Part of a small language model's weights: 60.2M parameters.
MLP neurons of a small language model. Each row is named by its layer, matrix (gate and up: input weights) and neuron, and shows model dimensions 208-303. Each number is 50 + 15 x the weight over its row's rms, rounded and kept within 0 to 99. A neuron's up and down rows have the sign that makes its largest values positive.
After each neuron's rows, "fires after" lists the tokens most often just before its 100 highest values on Wikipedia text that the model never trained on.

L2.gate1302:35 36 43 44 63 35 53 36 73 34 48 22 46 53 35 19 52 59 61 41 64 35 44 54 36 57 41 72 32 72 48 33 34 08 46 65 40 46 36 48 36 43 51 22 48 57 52 23 48 57 54 14 50 54 53 78 31 84 62 51 67 51 55 42 55 66 54 64 56 38 33 42 26 54 32 43 35 33 46 74 63 71 21 87 53 53 48 23 52 63 61 53 63 37 53 46
L2.up1302:79 48 54 49 46 64 57 51 67 33 30 22 42 29 46 51 49 29 18 28 55 60 54 33 51 57 39 36 64 54 31 34 58 71 60 53 60 46 64 43 48 73 39 59 48 68 55 57 55 36 49 62 53 38 70 42 47 59 57 64 52 35 46 50 34 60 64 26 31 45 32 44 28 28 27 39 61 61 46 65 61 68 50 36 58 59 47 83 78 57 51 44 31 32 11 74
fires after: " the", ",", ";", "70", " |", "0"

L2.gate1903:41 47 54 54 76 45 45 19 48 53 84 27 77 31 39 18 66 67 53 31 52 45 36 39 31 65 84 49 42 51 40 39 27 37 61 65 42 71 55 47 42 22 50 48 37 21 37 40 38 26 43 51 65 63 65 41 56 63 63 63 53 44 31 57 46 84 47 28 72 75 46 47 50 46 38 47 44 52 58 43 16 28 16 43 50 52 47 51 45 52 42 45 65 69 58 49
L2.up1903:59 72 72 67 57 36 50 72 53 45 49 42 87 42 55 70 48 63 43 40 66 42 25 55 47 46 81 30 43 47 72 44 52 48 50 64 42 44 47 49 70 53 64 42 53 28 55 62 29 21 28 46 39 39 49 53 60 58 55 49 52 38 16 42 56 70 25 71 64 52 56 49 58 49 49 55 53 37 54 44 48 47 48 28 53 56 78 67 34 39 55 38 58 64 65 56
fires after: " N", "L", " L", " c", " G", " H"

L2.gate1353:51 57 49 84 75 45 50 26 26 72 48 43 49 49 72 33 39 25 30 53 54 66 32 37 63 52 49 79 57 39 57 57 19 70 50 40 70 54 82 50 35 74 16 62 57 56 29 56 61 15 59 34 60 50 35 55 54 62 62 55 51 59 35 53 41 59 38 40 50 50 72 57 65 66 63 76 23 51 58 54 69 36 54 44 45 46 55 61 47 47 31 78 42 33 50 53
L2.up1353:55 10 60 60 48 60 41 52 35 62 52 48 54 50 58 46 47 60 41 61 70 44 46 44 65 36 45 48 29 13 50 46 44 50 45 35 59 73 59 70 37 49 34 33 66 49 67 75 58 31 74 58 34 37 35 56 44 36 43 36 49 69 35 63 43 31 26 39 69 54 77 69 48 76 53 68 64 76 45 48 54 45 66 15 31 49 72 47 18 57 35 29 50 38 50 79
fires after: " |", " |\n", "|", " ", "-"

L2.gate865:43 16 52 51 34 65 42 55 51 22 52 33 52 52 43 44 53 67 81 56 67 53 58 52 58 70 25 23 37 42 43 34 43 21 46 47 01 43 41 23 62 40 49 48 52 31 68 34 53 44 52 42 09 74 47 28 39 42 64 56 53 19 44 72 51 22 73 55 31 44 57 43 29 48 47 60 49 44 43 41 57 64 66 50 58 64 58 71 31 53 00 29 48 35 57 47
L2.up865:62 40 63 44 55 45 55 31 52 80 63 44 48 75 64 53 33 52 49 42 38 75 40 43 39 49 43 80 42 68 70 48 80 54 33 71 33 45 56 44 56 44 89 38 38 65 72 36 37 49 64 31 60 66 27 36 21 47 76 47 47 67 44 37 48 51 64 52 59 15 32 48 71 46 52 68 32 30 48 29 56 31 54 35 37 25 46 37 63 78 48 38 37 41 45 35
fires after: ",", " and", " but"

L2.gate1643:38 37 76 52 42 46 45 57 48 75 18 41 48 41 54 40 52 27 53 35 27 25 32 46 60 62 40 45 33 49 12 50 49 60 63 55 78 64 73 57 56 70 43 60 59 32 65 45 87 50 37 64 45 40 69 38 42 65 55 61 29 67 46 41 42 43 47 64 60 45 24 43 51 56 64 42 47 23 29 41 62 55 19 72 42 53 34 36 56 53 50 16 64 73 35 72
L2.up1643:45 42 64 52 55 82 45 45 34 52 59 62 45 39 55 62 58 25 33 49 61 32 29 30 60 53 40 64 65 62 50 61 49 44 68 32 36 67 58 54 34 52 55 41 19 74 76 50 36 74 59 47 31 44 54 55 34 62 51 40 64 41 35 55 62 49 27 28 40 60 31 77 48 53 64 46 54 33 46 45 29 69 25 58 40 44 70 50 62 61 35 70 60 79 44 43
fires after: "5", "3", "6", "8", "4", " |"

L2.gate1479:17 42 41 30 34 62 51 62 71 61 51 68 44 32 58 48 76 34 40 30 45 38 37 26 61 55 45 43 48 32 50 32 68 43 66 50 53 58 39 42 52 71 40 56 39 45 76 66 38 37 39 36 54 58 31 57 24 45 52 52 21 42 71 43 27 31 70 38 47 09 43 58 58 41 34 36 34 39 56 43 27 37 49 58 72 63 38 51 33 53 42 61 29 43 74 74
L2.up1479:36 30 38 37 43 61 24 45 63 62 42 70 39 64 48 41 62 37 32 24 36 39 45 28 63 65 59 58 40 22 52 41 75 35 64 64 59 59 36 36 54 70 42 48 42 47 78 84 51 45 35 38 48 67 33 58 25 36 48 32 36 32 62 23 28 36 81 33 60 16 55 53 57 42 44 47 39 31 42 38 45 36 42 60 90 67 28 49 24 45 44 65 22 38 69 90
fires after: " at", " |\n", ")\n", "\n", " in", " KOR"

L2.gate569:91 55 60 31 64 48 41 53 31 34 66 30 15 66 26 62 46 56 50 80 41 56 58 66 37 51 33 43 23 87 35 69 60 73 40 72 29 61 45 48 54 51 55 54 55 48 38 45 55 36 60 80 49 38 77 46 36 47 74 51 68 54 39 61 57 46 42 42 36 31 40 35 40 39 43 56 39 68 52 55 40 65 16 42 52 64 64 33 52 39 43 44 49 48 49 56
L2.up569:64 67 56 40 52 28 39 24 46 62 72 61 39 46 28 67 60 69 45 48 57 44 71 34 40 62 31 27 47 58 29 69 50 55 54 48 44 33 76 20 34 60 55 46 92 69 42 33 50 22 25 57 72 88 39 59 48 56 49 30 70 28 42 47 72 44 68 46 52 46 47 59 41 49 54 66 48 34 62 45 42 64 47 43 68 50 65 74 76 73 32 57 53 59 43 64
fires after: " ", " |", ";"

L2.gate573:60 41 38 44 53 18 52 58 45 59 65 49 45 35 27 43 65 51 58 49 46 33 37 18 44 36 31 52 39 32 50 61 87 72 42 45 56 66 44 48 35 61 25 47 77 29 62 35 51 31 63 48 62 39 51 34 67 33 49 60 55 55 55 67 62 49 38 60 45 49 28 37 51 73 40 52 62 58 42 50 44 59 85 61 65 38 48 51 52 32 41 50 14 68 43 44
L2.up573:44 26 24 40 47 18 50 70 74 45 48 58 77 52 48 26 61 71 53 76 31 44 43 40 31 70 31 43 43 36 42 59 82 65 44 51 58 61 54 57 40 45 21 54 53 39 66 58 57 45 46 28 33 47 25 41 47 40 58 51 53 37 49 55 21 45 39 62 80 35 14 60 48 33 46 58 56 41 46 50 29 63 84 80 32 63 61 52 63 53 46 55 34 51 52 35
fires after: " in", " a", " at", " as", " an"

L2.gate973:56 48 25 00 54 42 33 83 21 61 49 42 49 64 57 46 62 41 78 70 46 58 48 63 59 44 58 36 25 29 62 45 52 50 66 27 44 51 40 10 62 73 35 37 38 59 29 71 58 60 54 71 72 54 60 58 51 64 62 51 67 58 48 42 47 53 49 47 79 42 45 37 41 61 46 60 32 57 59 28 34 47 37 61 64 53 29 18 45 54 34 68 35 46 52 63
L2.up973:40 33 60 43 40 36 59 82 36 60 37 21 44 26 54 30 49 56 62 32 46 53 43 52 39 59 54 62 28 34 61 51 81 62 49 44 56 52 63 48 71 53 53 54 70 31 74 49 43 36 38 47 22 53 70 70 45 34 40 31 58 51 64 44 59 74 45 76 48 43 52 62 66 58 47 42 51 43 33 40 21 28 62 63 57 57 77 58 56 24 35 80 42 25 28 42
fires after: "\n", ")\n"

L2.gate241:75 52 62 36 80 45 43 58 78 67 49 48 46 74 31 55 63 48 69 73 39 63 37 31 46 31 57 60 29 40 52 43 47 18 29 32 39 61 50 32 62 46 46 37 60 49 67 52 52 31 34 51 55 81 48 56 75 43 67 41 39 36 64 38 56 34 39 65 49 60 68 73 26 48 80 27 23 46 42 54 48 92 00 41 46 44 73 53 47 55 58 47 46 70 60 09
L2.up241:63 40 87 42 46 16 51 42 58 53 88 70 54 46 41 69 48 83 56 80 56 59 55 33 59 44 43 76 41 27 57 30 37 51 43 38 65 47 33 47 60 27 35 16 50 35 70 46 34 43 68 36 66 43 44 49 51 55 64 61 73 52 49 55 33 31 50 65 58 42 44 74 53 47 48 66 58 53 68 55 42 55 44 70 34 90 40 53 61 35 72 70 65 51 37 44
fires after: " the", " A", " The", " An", "The"

L2.gate1827:69 45 28 61 42 54 46 65 38 52 53 50 53 44 17 36 43 76 20 44 43 63 41 69 39 57 08 60 49 46 51 70 19 37 16 62 35 58 73 57 35 52 27 47 48 70 58 59 47 53 68 59 58 55 67 50 47 55 52 51 53 75 69 65 55 25 56 24 49 80 71 46 62 49 75 50 31 38 76 66 57 48 48 70 30 69 85 52 62 59 22 67 58 43 47 54
L2.up1827:87 42 47 71 53 34 33 23 42 22 56 16 47 41 58 46 50 80 32 68 38 59 67 48 52 49 53 52 65 64 35 72 58 70 60 32 39 54 50 36 39 64 47 33 22 30 45 46 45 39 33 63 63 25 47 21 65 50 48 46 24 61 33 50 53 58 50 51 33 35 44 40 57 25 47 29 50 47 52 75 65 38 41 48 31 89 47 50 50 32 44 73 65 42 35 45
fires after: ")", " |", "\"", "%"

L2.gate693:40 52 46 45 57 31 71 30 38 72 65 55 62 64 49 58 55 34 43 59 57 83 62 49 48 67 46 45 60 64 45 46 57 51 42 52 38 47 51 52 58 15 29 65 35 38 59 50 29 39 47 22 55 39 46 33 73 70 43 64 46 47 54 54 40 50 49 72 72 62 37 51 46 58 60 72 41 02 48 82 43 37 56 51 57 39 62 33 43 35 44 62 60 56 42 65
L2.up693:67 66 48 19 56 51 53 52 56 62 45 72 48 14 40 55 29 61 64 45 67 49 47 43 55 52 47 61 55 24 40 57 43 62 43 32 30 39 62 71 60 82 31 13 42 49 57 50 56 29 59 46 61 76 40 50 60 54 32 37 31 48 23 28 52 37 46 66 66 29 76 52 41 26 66 30 49 38 58 42 52 51 27 38 50 32 63 31 48 33 41 45 42 28 38 63
fires after: " L", " C", " c", "c", " D"

L2.gate365:25 73 72 16 77 54 51 41 60 45 52 34 60 45 46 55 73 44 79 54 68 45 44 44 70 52 49 52 45 79 39 86 45 22 44 60 48 49 45 28 42 77 41 40 41 63 42 48 72 29 52 51 43 29 66 44 42 56 61 45 49 41 63 70 45 33 40 50 55 21 44 52 33 45 40 61 70 47 57 42 76 28 50 57 15 56 56 66 40 27 55 66 51 39 49 42
L2.up365:43 54 63 28 52 45 66 74 54 55 43 31 51 44 37 78 67 31 61 45 73 41 51 39 59 77 62 57 45 58 40 62 35 39 40 42 74 46 40 18 28 67 55 49 30 32 37 53 58 29 81 43 52 53 60 63 38 63 40 70 49 71 36 68 62 38 25 55 28 24 52 45 18 32 14 71 43 47 61 28 55 58 51 50 21 64 54 53 54 48 37 45 41 47 34 79
fires after: "W", " W", "8", "4", "0"

L2.gate1373:42 62 32 40 60 44 37 56 48 53 26 42 50 88 69 30 48 54 48 58 26 69 24 46 44 57 06 33 49 30 32 68 63 33 51 62 31 39 69 72 55 36 27 64 63 55 34 52 72 36 57 44 52 38 41 27 51 61 59 38 50 45 64 41 78 68 55 29 28 47 47 56 82 53 45 46 54 44 42 59 56 57 52 51 32 41 50 38 47 59 06 57 46 53 56 57
L2.up1373:55 36 53 69 42 59 64 51 42 60 37 42 60 67 39 36 60 48 51 70 40 49 39 61 63 33 42 54 37 59 49 66 50 24 51 63 34 63 60 40 57 39 29 55 58 55 39 41 55 33 57 38 57 48 27 46 45 50 69 57 39 72 56 55 40 55 65 73 72 36 43 57 53 64 59 60 63 63 36 33 25 74 37 60 64 62 39 58 39 59 57 44 28 61 35 66
fires after: " ", " ("

L2.gate541:27 45 56 70 37 77 58 29 54 52 50 86 45 43 27 64 39 40 26 39 61 69 37 33 50 60 32 58 43 28 63 54 41 34 39 55 21 59 23 31 53 37 60 38 28 65 62 59 35 66 65 29 43 80 67 11 44 50 56 45 59 59 37 57 46 52 56 78 32 52 59 30 49 59 52 60 41 35 67 29 50 56 73 53 55 71 53 39 59 55 54 51 73 32 59 64
L2.up541:41 28 44 32 29 69 51 68 21 45 56 61 34 51 48 38 47 40 50 23 65 66 57 47 46 64 34 70 48 36 52 39 50 45 40 48 46 37 36 44 44 67 42 52 51 57 60 41 70 48 51 45 59 83 45 48 44 60 54 67 39 39 30 55 59 57 57 78 42 49 48 47 55 53 53 50 47 37 55 41 29 67 54 59 35 54 51 61 60 40 44 47 57 58 53 79
fires after: ",", " and", ")", ";", "),"

L2.gate1820:50 51 60 42 41 35 27 35 28 67 94 45 45 52 70 31 45 53 33 41 37 16 65 49 34 67 53 27 23 24 66 58 64 61 34 34 55 50 19 35 42 50 31 41 43 58 49 43 47 64 23 37 44 53 45 43 47 25 45 61 53 58 67 38 71 37 32 50 29 33 52 53 42 73 51 39 63 57 34 54 77 59 53 49 59 53 50 37 35 26 64 58 08 31 50 45
L2.up1820:48 49 35 51 31 43 30 18 38 55 60 59 25 64 43 65 39 44 50 84 49 33 51 63 29 75 47 51 70 24 71 29 69 43 32 56 68 47 38 62 50 48 47 47 77 44 32 57 42 47 54 54 28 36 86 27 39 76 45 45 53 73 61 57 69 51 53 49 58 59 59 32 63 58 62 49 49 65 49 38 39 49 58 54 61 67 66 68 28 19 57 58 33 56 65 67
fires after: "19", "18", " ", "-"

L2.gate81:51 20 61 28 75 40 43 71 31 41 42 37 47 50 58 58 71 75 46 54 63 53 70 60 18 60 33 50 45 32 63 48 46 42 55 19 50 39 60 19 56 61 48 28 25 83 43 32 64 62 55 46 41 62 51 40 64 61 55 43 68 44 72 64 61 62 54 32 34 71 65 67 62 40 46 77 53 56 71 52 52 45 29 74 47 55 36 45 29 25 44 54 37 52 83 71
L2.up81:57 50 60 36 41 66 59 37 34 48 31 33 29 23 58 44 67 54 80 50 36 47 69 50 59 56 56 67 45 67 35 56 68 48 64 43 24 15 64 18 67 60 60 44 29 44 55 28 44 56 57 35 47 52 39 36 61 63 44 56 37 45 45 33 51 41 86 48 49 88 56 40 24 62 22 76 30 42 62 46 53 81 50 60 41 65 19 40 34 22 34 26 30 47 33 69
fires after: " |", " W"

L2.gate1625:42 65 34 75 40 60 43 50 51 57 24 54 70 45 24 48 45 64 31 73 58 81 35 50 64 20 49 63 70 58 34 41 40 31 45 59 20 65 37 56 46 20 33 06 35 49 38 39 37 40 63 40 49 48 44 37 45 75 58 48 24 59 40 41 21 64 56 43 45 42 70 63 40 38 43 56 74 49 39 41 29 26 34 53 30 34 39 54 40 67 53 44 44 45 60 71
L2.up1625:82 48 42 70 50 74 62 44 58 58 22 42 81 62 50 54 51 92 47 51 57 44 33 34 50 56 40 38 45 37 50 53 62 43 56 43 34 61 46 73 52 22 47 53 77 38 59 35 43 58 47 88 45 58 50 50 53 80 52 40 63 40 64 49 54 65 38 69 40 43 57 44 31 45 57 69 57 49 75 46 37 43 61 26 45 64 62 57 38 82 36 57 47 29 27 67
fires after: " ", "–", " (", "20"

L2.gate644:72 47 41 44 67 82 72 40 47 48 87 53 41 39 62 42 26 50 65 45 47 66 43 28 40 44 56 58 38 57 69 19 52 69 18 26 49 29 54 34 62 22 43 50 48 28 46 45 44 38 56 39 17 52 66 54 55 61 52 37 17 59 58 59 61 53 34 56 68 59 54 48 63 73 52 69 38 78 43 48 51 24 83 45 82 39 72 46 48 24 59 59 29 62 52 64
L2.up644:43 62 27 46 40 30 55 62 40 35 51 47 53 33 48 57 54 51 29 58 74 39 72 51 58 48 46 65 64 35 58 71 32 26 45 20 51 44 52 54 61 47 40 52 51 45 42 39 43 41 59 26 49 60 54 50 30 62 84 60 58 21 43 38 58 36 71 64 31 20 51 27 59 72 54 66 34 42 30 31 37 72 62 46 35 58 31 53 24 69 43 53 33 33 72 16
fires after: " one", " in", " end", " In", " a", "In"

L2.gate715:33 42 69 26 34 61 55 72 12 84 39 48 67 34 59 60 35 46 47 51 58 50 58 34 45 60 25 54 29 34 42 61 47 45 46 46 19 37 53 37 45 68 74 74 48 37 42 70 59 55 75 45 61 46 46 78 43 53 46 35 38 66 46 54 50 22 30 43 50 60 55 43 73 72 59 47 28 11 28 34 60 34 68 38 52 31 51 36 56 51 53 36 33 43 46 99
L2.up715:33 19 61 30 36 47 60 84 15 81 47 41 62 40 63 42 40 45 43 47 35 56 75 57 67 67 33 60 39 34 37 60 41 36 65 24 17 51 57 38 53 59 62 61 63 44 41 59 68 52 57 30 44 48 32 66 44 53 57 29 40 48 60 57 43 33 26 33 61 51 47 32 59 70 52 53 11 11 22 25 66 43 49 51 56 35 39 18 49 44 46 53 35 56 33 99
fires after: "\n", ")\n", ";\n"

L2.gate1140:64 19 66 52 59 37 43 53 42 41 43 52 12 40 34 76 38 55 35 63 27 59 59 42 37 23 41 43 63 21 59 49 67 53 70 28 59 72 44 35 59 24 49 42 60 51 43 29 48 73 71 20 87 43 52 47 33 65 66 57 51 50 44 43 51 75 35 49 37 51 64 40 69 78 55 67 63 40 40 41 55 54 33 79 76 69 54 75 41 49 60 49 64 34 68 53
L2.up1140:38 71 40 54 73 28 57 65 44 70 57 61 42 43 52 63 61 66 73 56 55 66 59 51 34 52 49 33 47 32 55 28 51 47 52 48 42 53 61 64 31 48 39 37 57 40 43 50 17 30 52 54 74 54 52 59 82 49 57 55 49 59 38 60 48 48 48 73 51 23 18 70 36 58 29 54 50 47 71 75 49 75 51 67 57 53 48 35 46 30 59 62 58 47 53 61
fires after: " the", " The", " a", " My", " an", " his"

L2.gate1966:34 32 30 62 59 57 38 41 54 43 40 63 77 47 74 56 43 66 51 47 59 20 40 14 71 67 41 37 65 17 32 54 26 44 50 41 17 33 47 40 46 53 43 50 21 94 75 49 73 56 39 55 57 20 43 48 42 54 58 21 49 51 80 65 44 61 41 73 26 49 59 55 52 69 32 63 69 44 58 45 48 63 52 63 78 30 52 49 53 28 52 47 32 43 42 44
L2.up1966:71 65 43 52 60 52 67 65 52 77 76 55 44 62 64 31 56 48 61 45 36 56 22 68 25 42 42 37 32 47 48 54 63 26 54 33 58 41 58 70 73 24 48 49 44 39 62 50 44 37 60 62 33 83 45 63 29 20 45 31 74 51 46 35 70 23 39 27 52 46 43 69 23 23 50 41 60 70 26 56 60 52 54 81 51 60 57 53 28 37 61 27 56 50 35 43
fires after: "19", "20"

L2.gate61:41 29 67 46 36 41 44 58 34 32 85 62 70 44 50 46 49 57 54 37 41 72 71 61 58 36 47 53 42 40 40 08 61 22 64 24 32 70 31 46 58 27 70 53 17 57 61 66 34 51 70 32 55 49 35 48 65 29 59 50 42 50 34 63 49 41 21 49 61 24 45 34 44 73 53 30 60 27 45 41 52 14 28 30 71 44 27 41 79 81 62 72 23 71 46 56
L2.up61:31 33 25 59 38 42 50 45 44 25 70 39 56 42 56 40 38 43 56 46 68 54 66 76 31 39 59 43 51 34 40 14 60 35 69 35 29 67 50 61 56 43 58 26 30 50 44 84 41 28 56 62 66 57 38 51 62 66 66 08 37 55 34 73 48 56 36 28 49 15 50 51 45 59 41 42 23 40 50 41 55 59 16 32 67 57 26 49 66 62 46 47 45 52 33 77
fires after: " |", "\n", "'\n", ")\n", "=="

L2.gate2008:57 46 30 47 27 44 53 43 58 68 65 56 64 43 55 65 48 29 51 80 28 55 43 39 44 23 77 55 50 70 61 72 46 68 28 59 40 28 49 46 52 32 35 43 60 45 34 60 63 39 52 47 78 49 32 64 41 49 32 63 56 45 28 52 45 37 26 62 63 57 46 69 60 43 67 60 20 55 34 46 33 45 75 89 81 32 44 40 61 21 65 54 20 57 55 74
L2.up2008:37 30 60 24 44 64 52 55 51 25 51 37 30 28 57 55 33 58 57 54 41 37 46 28 48 34 52 54 43 50 63 56 46 23 56 38 31 58 62 61 53 47 57 63 55 63 43 72 54 56 35 83 59 53 44 83 74 95 55 74 78 65 60 43 39 53 42 68 64 66 34 49 47 44 62 64 23 55 24 37 45 67 40 36 37 83 64 46 68 53 60 70 45 31 51 33
fires after: " as", " in", " In", " that", " under"

L2.gate1578:52 69 14 64 16 68 50 53 37 61 52 57 68 64 76 45 24 56 57 36 31 40 46 62 53 31 50 27 33 82 47 59 57 40 28 49 70 64 42 34 55 70 49 48 51 27 64 38 34 57 46 59 49 61 58 47 51 56 62 65 38 31 50 72 24 44 44 54 33 43 36 46 67 55 64 39 40 60 45 66 51 39 75 69 70 09 39 40 11 45 63 51 07 36 42 35
L2.up1578:58 24 63 77 42 59 45 70 53 59 56 51 39 55 76 43 41 68 47 38 33 28 67 60 27 36 42 55 40 64 28 46 58 48 30 51 22 58 48 35 61 26 38 60 56 67 63 33 30 51 37 45 32 45 19 29 56 68 47 54 47 31 56 54 27 49 39 30 31 41 55 67 39 48 45 37 38 42 65 41 37 51 44 68 66 50 33 32 12 78 91 78 74 66 32 60
fires after: "20", "19", " his", ".S"

L2.gate1286:54 28 37 53 32 51 24 63 39 76 33 63 72 46 33 50 59 52 26 56 19 64 24 37 43 46 74 40 82 00 58 47 56 44 49 27 24 49 64 40 59 17 48 50 47 49 51 29 25 32 60 49 55 39 16 49 35 42 42 31 80 53 82 58 59 60 41 45 32 31 70 29 35 60 46 48 50 55 46 39 43 35 54 44 53 47 58 72 73 56 30 52 41 49 32 43
L2.up1286:65 47 75 68 63 64 76 43 48 59 20 67 78 64 22 53 54 53 56 65 40 84 39 43 76 24 32 57 40 76 46 65 65 22 56 59 42 53 45 61 35 37 46 50 58 36 50 30 31 51 69 47 56 33 28 51 59 79 70 66 39 69 60 53 58 55 60 53 56 45 62 65 42 44 49 54 32 54 44 49 28 34 55 69 40 46 36 48 42 75 39 24 76 61 27 68
fires after: "20", "19"

L2.gate851:54 27 43 60 57 40 61 81 37 63 56 39 31 62 38 69 28 64 71 49 40 52 61 80 31 59 35 48 48 24 31 87 64 55 58 54 52 46 17 27 69 47 61 37 64 51 76 39 50 38 39 43 45 55 77 44 57 43 55 63 54 38 74 71 65 30 40 30 21 44 72 44 50 24 40 67 57 83 56 59 35 38 61 58 75 40 31 37 47 43 47 30 31 43 54 39
L2.up851:54 39 62 49 31 70 75 73 44 35 50 66 41 43 37 49 72 43 62 62 57 56 50 60 38 61 52 62 68 47 44 10 81 47 65 65 48 24 57 39 48 68 65 64 52 55 43 53 62 62 50 66 52 60 85 74 57 47 44 49 57 33 56 46 39 43 44 46 53 41 53 37 35 34 41 46 48 57 61 41 56 60 51 34 68 67 47 24 38 35 34 54 63 21 57 70
fires after: "20", "19", " the", " to", " at"

L2.gate1693:51 47 20 55 43 46 64 64 21 66 59 35 62 78 53 63 81 53 67 49 16 30 50 57 53 50 42 46 55 42 71 54 78 58 64 41 61 68 66 55 32 49 31 49 64 27 56 41 24 54 31 25 17 74 51 58 41 12 67 60 52 21 58 50 42 59 36 61 41 51 37 52 39 70 37 48 19 67 53 42 42 58 46 44 47 25 58 54 49 67 61 60 62 47 41 65
L2.up1693:55 38 36 42 31 60 33 65 59 76 61 60 39 22 00 55 37 75 50 61 37 44 24 43 27 64 29 56 53 39 28 21 28 37 36 69 40 61 63 46 56 43 34 53 62 50 59 68 60 51 36 52 23 61 48 66 44 60 62 72 75 40 32 69 59 45 28 50 52 47 41 25 37 37 58 54 40 44 49 17 48 54 46 49 72 54 48 42 56 60 46 52 45 44 46 60
fires after: "20", "19", " the", "18", " same", " In"

L2.gate1456:41 63 39 35 53 50 55 72 23 40 44 60 24 47 51 58 62 39 46 77 53 44 31 55 73 46 53 51 28 49 66 44 50 44 80 35 34 45 39 43 67 23 23 72 72 55 50 55 63 41 67 43 73 88 59 81 61 50 63 76 31 37 60 63 47 38 45 50 55 28 37 52 62 58 58 46 65 42 29 47 59 89 37 53 67 52 51 59 59 36 63 33 49 68 42 78
L2.up1456:50 22 37 63 24 60 48 67 38 36 44 73 37 45 54 62 41 63 61 60 50 37 45 65 87 31 38 48 32 20 35 65 73 62 59 65 55 83 40 41 54 57 67 71 70 49 24 96 66 35 74 66 69 25 55 73 55 48 58 39 25 54 40 53 49 36 40 56 63 35 44 45 43 57 49 64 57 51 27 33 58 49 53 46 57 44 52 49 31 74 42 51 40 47 44 37
fires after: " ", " |\n"

L2.gate1269:87 68 47 64 37 92 53 29 19 35 54 78 46 59 64 39 37 61 74 51 44 51 43 38 18 48 43 47 30 52 45 48 48 54 34 30 53 78 85 42 48 58 26 59 45 50 47 43 79 42 51 50 42 59 36 66 34 40 35 55 86 20 72 36 45 42 50 40 55 71 61 49 47 46 58 67 69 34 47 67 36 40 58 43 32 52 14 40 45 13 53 53 38 36 71 81
L2.up1269:62 69 59 40 63 57 47 39 41 65 62 49 38 49 81 40 42 43 45 54 76 62 37 87 20 40 44 93 38 85 50 68 80 41 56 48 35 28 76 20 41 35 58 62 77 54 38 58 65 83 42 77 38 56 76 63 64 50 47 57 22 51 45 42 31 69 43 27 61 39 71 70 35 59 63 49 74 58 59 58 35 55 55 56 42 25 44 37 51 49 29 49 73 36 34 79
fires after: "==", "===", "-", " |", " Length", "|"

L2.gate1862:65 20 58 19 89 25 60 47 71 72 63 54 55 28 52 49 37 42 50 61 47 58 56 35 19 36 37 65 75 31 49 67 48 38 26 57 24 48 51 67 82 36 57 80 74 42 53 54 44 33 75 12 41 43 61 51 48 37 63 44 49 10 54 49 69 33 38 56 81 55 19 37 46 60 52 49 21 50 42 50 25 63 89 36 48 26 69 50 77 44 38 91 55 45 46 71
L2.up1862:57 50 41 49 45 43 58 48 32 57 56 46 42 44 84 49 48 34 71 59 68 73 30 23 43 49 44 47 47 55 57 63 61 52 45 48 46 52 33 38 67 47 71 28 62 35 22 57 41 36 66 56 76 48 55 54 60 67 22 37 31 68 63 61 34 23 40 35 55 41 36 78 86 72 55 41 66 72 35 62 50 54 51 61 51 44 46 46 27 03 50 51 37 50 55 65
fires after: " a", " A", " My", " An", " two", " one"

L2.gate15:39 73 45 51 48 32 53 45 47 54 49 51 60 56 89 43 50 71 50 63 39 24 12 39 43 55 45 31 40 31 36 33 48 69 60 40 44 60 46 57 48 63 30 25 53 63 60 64 85 04 78 23 70 46 69 54 39 57 36 62 57 49 45 57 33 58 35 48 68 67 63 33 48 65 64 39 77 52 23 64 64 53 31 78 43 60 43 51 47 40 50 45 59 62 50 75
L2.up15:41 31 12 38 36 69 63 67 36 53 46 34 22 64 43 33 55 38 55 45 52 50 57 30 48 61 47 15 50 62 65 43 70 50 51 46 86 56 81 64 49 44 63 59 28 35 27 64 65 48 39 38 57 21 43 37 52 37 24 55 69 53 67 57 78 34 60 31 42 54 53 54 38 57 34 53 52 49 52 19 59 51 29 37 75 45 42 53 61 77 49 39 77 47 28 43
fires after: " |", "|", ",", " A"